From a checkpoint of a small transformer trained on Wikipedia: 4.28M parameters, a variant of Adam for these matrices.
MLP neurons of a small language model. Each row is named by its layer, matrix (gate and up: input weights) and neuron, and shows model dimensions 0-127. Each number is 50 + 10 x the weight over its row's rms, rounded and kept within 0 to 99. A neuron's up and down rows have the sign that makes its largest values positive.
After each neuron's rows, "fires after" lists the tokens most often just before its 100 highest values on Wikipedia text that the model never trained on.

L5.gate129:56 41 50 36 66 57 55 50 50 46 44 37 49 67 64 51 53 54 17 51 57 51 65 51 55 58 64 51 78 30 50 62 53 50 43 45 62 55 45 43 51 48 44 40 38 78 42 49 35 52 56 40 50 52 51 50 35 49 43 54 48 54 54 52 66 57 55 32 66 48 53 55 49 53 38 59 66 47 52 50 35 58 53 32 39 41 32 50 45 42 52 60 54 69 60 59 59 53 38 25 48 57 48 51 45 47 47 45 55 51 54 47 44 58 40 49 44 51 35 62 39 41 63 49 52 54 36 58
L5.up129:56 59 63 51 30 60 69 51 49 44 42 72 45 60 79 58 55 44 50 56 56 50 43 51 59 44 47 46 59 45 48 47 52 44 38 51 63 62 51 37 64 75 54 69 51 54 31 62 49 44 66 40 72 44 59 58 53 47 60 53 55 43 38 48 47 61 62 39 63 40 45 49 57 43 70 59 58 40 40 41 44 58 47 45 37 54 65 65 50 40 75 56 28 45 31 58 44 55 55 48 44 67 37 39 39 49 56 57 63 61 41 44 34 51 42 42 60 61 36 52 32 46 26 50 39 50 52 48
fires after: " B", " R", " C", " G", " L", " Br"

L5.gate322:66 57 67 30 50 38 38 36 60 39 44 52 36 46 54 32 42 60 30 48 59 56 63 61 53 56 51 57 74 50 54 68 64 50 43 51 40 47 59 42 53 70 47 44 56 42 41 51 47 51 37 40 61 41 54 34 62 65 50 41 30 36 54 27 69 52 40 35 45 30 35 40 52 47 49 43 50 51 44 42 53 62 66 60 41 51 51 42 53 52 65 52 63 52 40 56 59 37 57 64 49 42 65 35 52 40 59 57 48 48 42 63 49 68 40 61 59 49 48 57 42 35 51 49 54 67 57 54
L5.up322:48 66 43 42 55 55 57 39 54 40 55 62 62 50 45 48 50 31 34 28 38 41 62 55 54 68 67 59 59 33 50 50 51 53 65 54 62 41 54 55 56 59 58 59 51 49 55 50 46 35 52 35 55 63 42 63 37 59 52 40 73 48 57 49 54 39 69 46 56 52 59 44 62 49 56 73 50 52 60 51 42 61 53 69 34 52 46 45 42 29 56 37 50 46 45 62 31 54 58 34 45 64 41 57 52 50 28 36 64 35 50 57 51 44 39 55 55 51 42 47 38 57 48 41 56 35 33 33
fires after: "\n", "===", " \"", "=="

L5.gate148:39 41 50 47 62 54 60 61 67 46 47 57 55 54 62 68 39 55 50 68 67 51 51 53 53 42 47 48 54 39 52 51 59 45 59 41 49 49 44 43 41 77 51 41 49 56 45 45 33 60 26 43 33 66 52 49 45 44 48 45 44 43 73 40 35 47 54 52 43 57 59 63 46 50 42 47 63 41 65 54 42 45 53 48 44 33 66 52 59 53 46 56 41 43 61 52 56 43 39 53 54 53 64 18 40 49 58 32 48 54 37 44 40 65 45 64 47 34 39 57 38 50 71 46 47 37 44 32
L5.up148:51 56 42 44 75 43 56 44 47 60 48 44 64 53 34 46 48 47 59 61 64 52 74 50 40 49 51 43 59 66 13 46 57 41 47 54 68 36 39 49 67 41 63 45 40 67 45 56 55 44 49 46 50 67 45 38 61 64 48 30 55 64 58 48 48 57 50 64 36 51 40 37 51 62 50 58 71 46 42 48 56 55 64 48 57 40 47 63 72 55 52 46 48 56 45 43 51 36 37 56 82 46 58 48 43 59 60 41 50 48 51 44 51 45 67 46 50 48 55 45 54 53 55 53 49 41 46 34
fires after: "\n", " v", " V"

L5.gate491:51 56 56 38 54 33 40 55 26 43 32 49 55 41 64 35 50 41 48 52 57 48 50 41 45 63 51 48 64 47 48 49 56 57 31 43 42 61 48 42 47 43 38 51 34 35 73 48 32 62 45 55 54 48 41 41 42 36 43 45 43 51 54 53 50 63 41 48 54 49 44 51 46 68 40 40 46 49 49 46 39 62 44 59 24 38 38 42 49 48 68 59 44 61 60 55 51 37 35 45 39 47 55 45 47 42 33 46 60 36 49 49 53 52 57 58 38 66 57 56 38 50 51 48 47 61 35 26
L5.up491:41 35 42 62 40 50 61 46 46 59 43 60 44 73 43 45 45 40 51 36 62 57 47 50 48 41 50 46 49 42 61 47 52 48 47 45 50 43 60 41 51 57 40 26 62 54 43 55 44 56 34 43 48 52 66 49 85 61 64 47 63 57 58 45 67 46 47 57 55 47 46 48 50 60 55 43 48 55 51 57 47 59 39 39 52 80 27 52 57 34 36 54 36 46 58 50 67 63 80 48 38 43 50 53 44 41 53 55 47 37 52 49 60 51 42 47 34 40 62 58 56 44 57 61 56 37 45 50
fires after: " (", "–", " in", "-", ",", " p"

L5.gate144:35 54 48 47 58 41 58 43 55 68 41 43 42 64 54 50 50 53 45 72 59 39 65 50 58 35 47 54 25 57 53 57 43 55 44 36 45 57 44 50 35 51 50 48 64 34 47 45 42 52 52 47 46 37 60 46 38 64 49 38 46 55 51 47 64 49 43 69 50 48 42 44 46 50 37 46 54 66 55 55 55 46 28 52 34 31 58 37 46 55 47 44 50 35 60 54 41 33 43 49 82 52 50 37 42 49 60 44 61 59 55 55 52 62 52 37 53 66 48 53 49 53 56 60 80 37 47 56
L5.up144:32 55 41 61 54 51 50 47 40 42 56 56 57 34 67 34 41 67 48 34 52 55 41 48 21 70 68 51 44 73 42 61 49 65 62 49 51 61 43 55 40 52 56 41 57 56 47 54 56 35 56 46 43 35 56 36 33 34 36 53 62 66 39 57 44 44 73 40 43 55 59 59 37 52 63 41 54 25 47 44 35 32 51 46 52 44 45 51 48 62 46 64 51 43 50 39 62 58 47 40 56 44 44 56 47 46 44 58 49 48 47 56 51 59 56 39 54 58 57 58 35 39 65 49 50 50 52 62
fires after: " |", " 0", " 1"

L5.gate288:60 43 53 43 54 38 63 50 60 66 48 44 51 56 31 49 53 50 47 44 48 56 42 56 60 41 68 56 43 39 49 62 61 21 53 46 42 40 55 53 50 50 35 45 53 57 35 47 36 39 48 61 56 44 48 54 40 55 48 47 53 42 43 43 55 30 54 55 54 37 45 45 52 52 32 51 46 56 45 43 43 50 52 69 53 45 24 46 71 49 46 62 49 26 50 65 61 51 31 51 50 48 74 48 58 55 51 54 61 45 65 60 44 47 49 45 43 51 38 61 57 40 57 72 68 46 35 42
L5.up288:36 36 51 56 26 61 56 60 46 53 48 64 28 47 49 61 56 54 47 63 47 54 64 53 46 72 62 58 52 46 50 57 65 63 47 55 39 37 54 41 28 50 23 50 50 54 48 46 51 52 48 38 45 37 52 49 54 54 50 50 66 39 43 33 30 58 61 25 43 34 42 83 52 31 62 40 67 53 52 50 41 44 53 39 52 40 51 66 60 47 52 55 49 70 43 50 35 41 47 59 41 51 51 60 50 43 47 51 52 40 58 55 50 49 40 53 41 54 57 36 40 57 59 43 46 57 44 64
fires after: " in", ",", " on", " is", " of"

L5.gate467:58 56 48 60 44 41 62 51 36 53 44 47 49 56 57 48 49 55 50 51 42 67 46 37 65 65 52 54 53 55 27 49 51 47 37 30 36 56 58 48 52 66 39 45 48 33 63 74 62 37 64 64 67 26 50 26 29 58 45 38 47 50 55 36 46 56 46 51 61 56 25 56 43 59 54 51 57 45 40 24 58 42 63 38 61 34 24 49 50 46 53 62 59 45 51 60 43 41 46 51 66 40 46 52 42 44 43 46 63 43 66 55 67 57 44 60 31 46 40 54 46 55 51 42 56 58 56 41
L5.up467:48 57 52 41 44 60 56 51 65 40 52 51 46 48 62 42 46 53 54 59 30 62 65 55 56 43 55 49 43 59 68 71 42 62 45 63 49 65 51 70 65 52 58 42 55 40 41 62 37 42 56 42 54 44 67 43 43 54 43 48 59 54 60 36 54 32 56 57 40 46 40 54 45 55 16 58 52 31 51 32 53 54 70 48 67 56 50 58 45 52 47 48 40 54 59 63 50 43 45 57 68 58 40 51 53 47 67 30 50 41 49 40 46 59 72 57 51 44 41 68 41 49 61 56 28 57 58 38
fires after: " c", " C", "C", "ech", " U", " B"

L5.gate384:77 51 50 44 39 23 54 48 55 44 70 49 68 58 57 44 51 42 44 61 63 52 66 47 33 57 53 50 62 39 63 50 54 56 51 55 64 38 69 60 36 44 48 33 47 63 56 52 43 43 37 48 58 46 31 58 48 44 65 50 59 48 52 54 57 47 45 41 68 52 57 38 57 56 41 41 48 45 45 57 41 47 50 71 39 55 47 51 55 50 43 49 55 48 47 51 45 66 53 56 50 29 71 47 52 39 50 64 52 61 39 57 59 38 33 62 46 63 64 26 42 39 57 47 58 62 50 56
L5.up384:47 47 51 48 59 65 46 44 55 42 40 56 54 54 54 44 48 42 58 59 47 38 48 61 20 59 61 73 37 46 51 47 52 52 49 36 42 54 61 35 55 57 47 56 31 61 58 45 51 51 52 36 57 47 76 56 60 49 56 49 50 42 59 40 46 55 44 45 64 67 41 69 65 43 51 48 35 43 73 49 34 55 48 46 58 44 52 59 62 32 48 56 43 43 77 65 62 57 52 25 43 45 51 56 46 39 56 57 51 37 56 46 47 45 43 49 40 40 47 68 58 35 60 53 53 59 51 45
fires after: " |", " on", ":", "|", ",", "On"

L5.gate352:64 48 40 64 41 47 61 53 44 53 49 52 50 51 55 36 48 47 52 44 43 46 41 63 47 61 58 45 58 64 50 51 47 55 45 59 50 33 42 49 54 40 54 60 56 49 39 27 56 33 21 42 57 47 40 45 50 43 45 46 41 51 68 38 43 43 46 56 56 52 41 59 48 68 47 50 38 62 52 47 47 69 38 49 41 70 57 42 36 25 50 55 52 66 58 37 54 54 57 47 53 39 42 60 34 37 44 44 58 37 59 48 46 40 58 63 51 40 53 43 48 58 52 45 35 60 41 40
L5.up352:62 52 63 57 45 34 56 68 56 53 41 69 53 51 41 24 37 54 67 44 48 34 51 46 52 42 63 39 61 51 36 45 36 49 51 40 51 58 56 51 50 52 37 52 55 42 39 33 60 59 50 47 49 50 56 45 58 48 51 60 51 38 66 75 48 40 69 43 42 52 54 52 49 53 65 50 57 67 40 45 52 64 62 49 37 36 35 51 44 38 32 47 53 53 54 49 39 57 43 29 34 62 58 55 40 37 45 55 40 52 56 32 54 45 37 67 40 59 49 40 35 44 56 43 40 69 48 54
fires after: "′", "-", "°", " un", " \""

L5.gate118:50 57 53 73 36 37 45 55 56 54 35 61 37 46 32 35 35 43 43 52 45 58 49 63 39 37 49 43 63 41 50 44 46 56 60 49 55 58 61 41 31 46 45 57 71 47 54 39 51 54 50 49 52 33 35 39 48 52 45 62 45 44 63 59 53 23 57 40 48 39 58 52 56 53 29 47 56 64 40 57 36 56 50 61 53 52 47 28 50 42 56 41 52 61 39 60 34 54 50 53 54 28 57 52 42 44 21 50 51 38 53 55 47 46 48 63 47 55 27 54 50 70 59 50 50 35 27 58
L5.up118:45 44 63 46 46 26 45 64 35 47 60 38 54 69 63 56 47 63 51 27 39 44 57 57 41 43 71 50 43 62 61 38 54 46 67 53 71 49 59 48 48 34 68 36 43 41 56 36 46 46 39 44 57 24 46 47 50 89 58 29 38 56 44 66 55 39 56 60 64 51 58 38 43 41 48 52 50 50 49 49 66 47 58 56 60 52 59 52 51 47 62 59 46 39 52 53 46 55 66 37 42 44 38 41 49 44 62 55 59 58 65 49 41 38 58 54 60 43 54 37 51 64 34 51 43 60 48 58
fires after: "-", " (", " ext"

L5.gate229:54 46 36 57 55 29 69 57 54 43 37 60 54 49 58 48 40 51 43 61 57 58 55 49 61 46 38 60 54 39 54 60 63 39 37 46 40 60 34 53 46 52 52 50 58 38 56 31 48 62 49 55 53 56 55 45 49 55 41 51 57 63 55 35 59 52 43 61 52 39 50 45 52 67 41 62 31 45 33 71 58 46 47 49 18 42 43 29 47 37 53 57 63 54 64 61 50 56 53 63 59 50 62 43 50 55 43 42 64 41 45 66 47 58 63 59 50 50 64 43 51 42 59 57 45 50 54 42
L5.up229:67 49 58 64 33 47 55 65 41 26 49 39 44 42 57 36 28 33 59 68 61 53 59 55 59 48 38 39 66 41 44 36 55 60 38 36 45 49 49 42 34 46 23 42 52 32 36 60 52 49 61 57 57 56 41 50 52 42 43 66 50 61 43 41 71 47 56 46 53 48 48 66 53 58 61 51 57 52 65 42 45 49 38 45 40 38 60 51 45 41 48 48 44 41 51 54 55 49 28 41 39 50 38 40 52 51 51 55 37 60 62 29 56 61 46 48 45 56 29 36 59 54 39 60 46 45 40 55
fires after: " ", " c", " n", " an", "-"

L5.gate428:62 78 49 35 26 32 46 49 41 36 41 39 53 42 57 40 61 38 68 47 46 61 56 37 44 51 38 46 43 47 50 50 54 57 50 56 48 61 41 49 50 65 49 59 25 46 49 52 62 47 52 62 44 52 49 63 45 39 70 68 40 39 56 47 46 41 53 34 55 42 50 65 75 61 53 44 51 59 49 39 65 46 44 43 57 40 47 62 60 49 57 44 52 47 36 57 47 53 40 59 48 68 57 51 59 32 53 38 56 54 62 64 29 53 61 36 47 43 54 56 55 50 64 61 59 44 65 48
L5.up428:49 41 38 50 52 57 44 63 51 44 32 52 45 48 38 47 66 54 49 70 47 30 60 56 37 57 54 37 59 54 71 40 45 46 57 48 45 48 68 39 48 38 53 50 50 53 54 45 47 44 53 33 48 46 46 48 64 59 19 37 61 54 33 58 60 53 51 52 58 55 45 55 20 41 53 34 51 46 58 47 25 55 59 37 52 47 48 44 42 47 48 55 62 33 58 50 60 44 47 53 59 43 57 55 34 78 61 61 61 61 42 36 66 40 38 49 64 63 40 55 58 45 32 42 43 55 60 62
fires after: " A", " C", " D", " S", " R", " B"

L5.gate339:61 56 54 58 37 45 56 48 44 60 27 56 59 33 55 44 42 49 64 69 46 36 62 58 40 45 52 46 38 42 48 39 48 50 40 56 58 55 45 42 56 38 49 44 48 29 38 37 46 36 42 55 66 41 43 65 54 50 44 54 36 38 43 34 43 50 43 53 62 46 44 70 62 63 54 60 31 33 55 51 50 62 52 52 35 50 45 47 51 43 46 35 61 32 49 45 42 51 43 63 56 45 66 59 47 35 46 32 50 44 54 33 35 43 45 60 36 32 38 53 55 61 60 38 78 51 59 29
L5.up339:49 48 34 81 46 65 38 54 71 40 52 55 58 43 47 41 49 49 59 72 35 67 45 46 50 42 53 54 40 47 34 54 43 65 49 59 52 37 42 51 53 62 52 36 50 46 37 59 55 33 61 44 53 51 67 35 45 53 52 51 39 41 48 55 43 46 54 60 41 44 49 44 61 56 42 56 48 46 39 43 40 39 43 27 62 53 59 49 41 61 43 55 50 49 29 57 53 47 58 63 51 42 61 43 53 50 47 41 44 58 50 41 45 40 45 37 47 63 51 60 46 60 48 63 48 49 28 39
fires after: "\n", "==", "===", " ("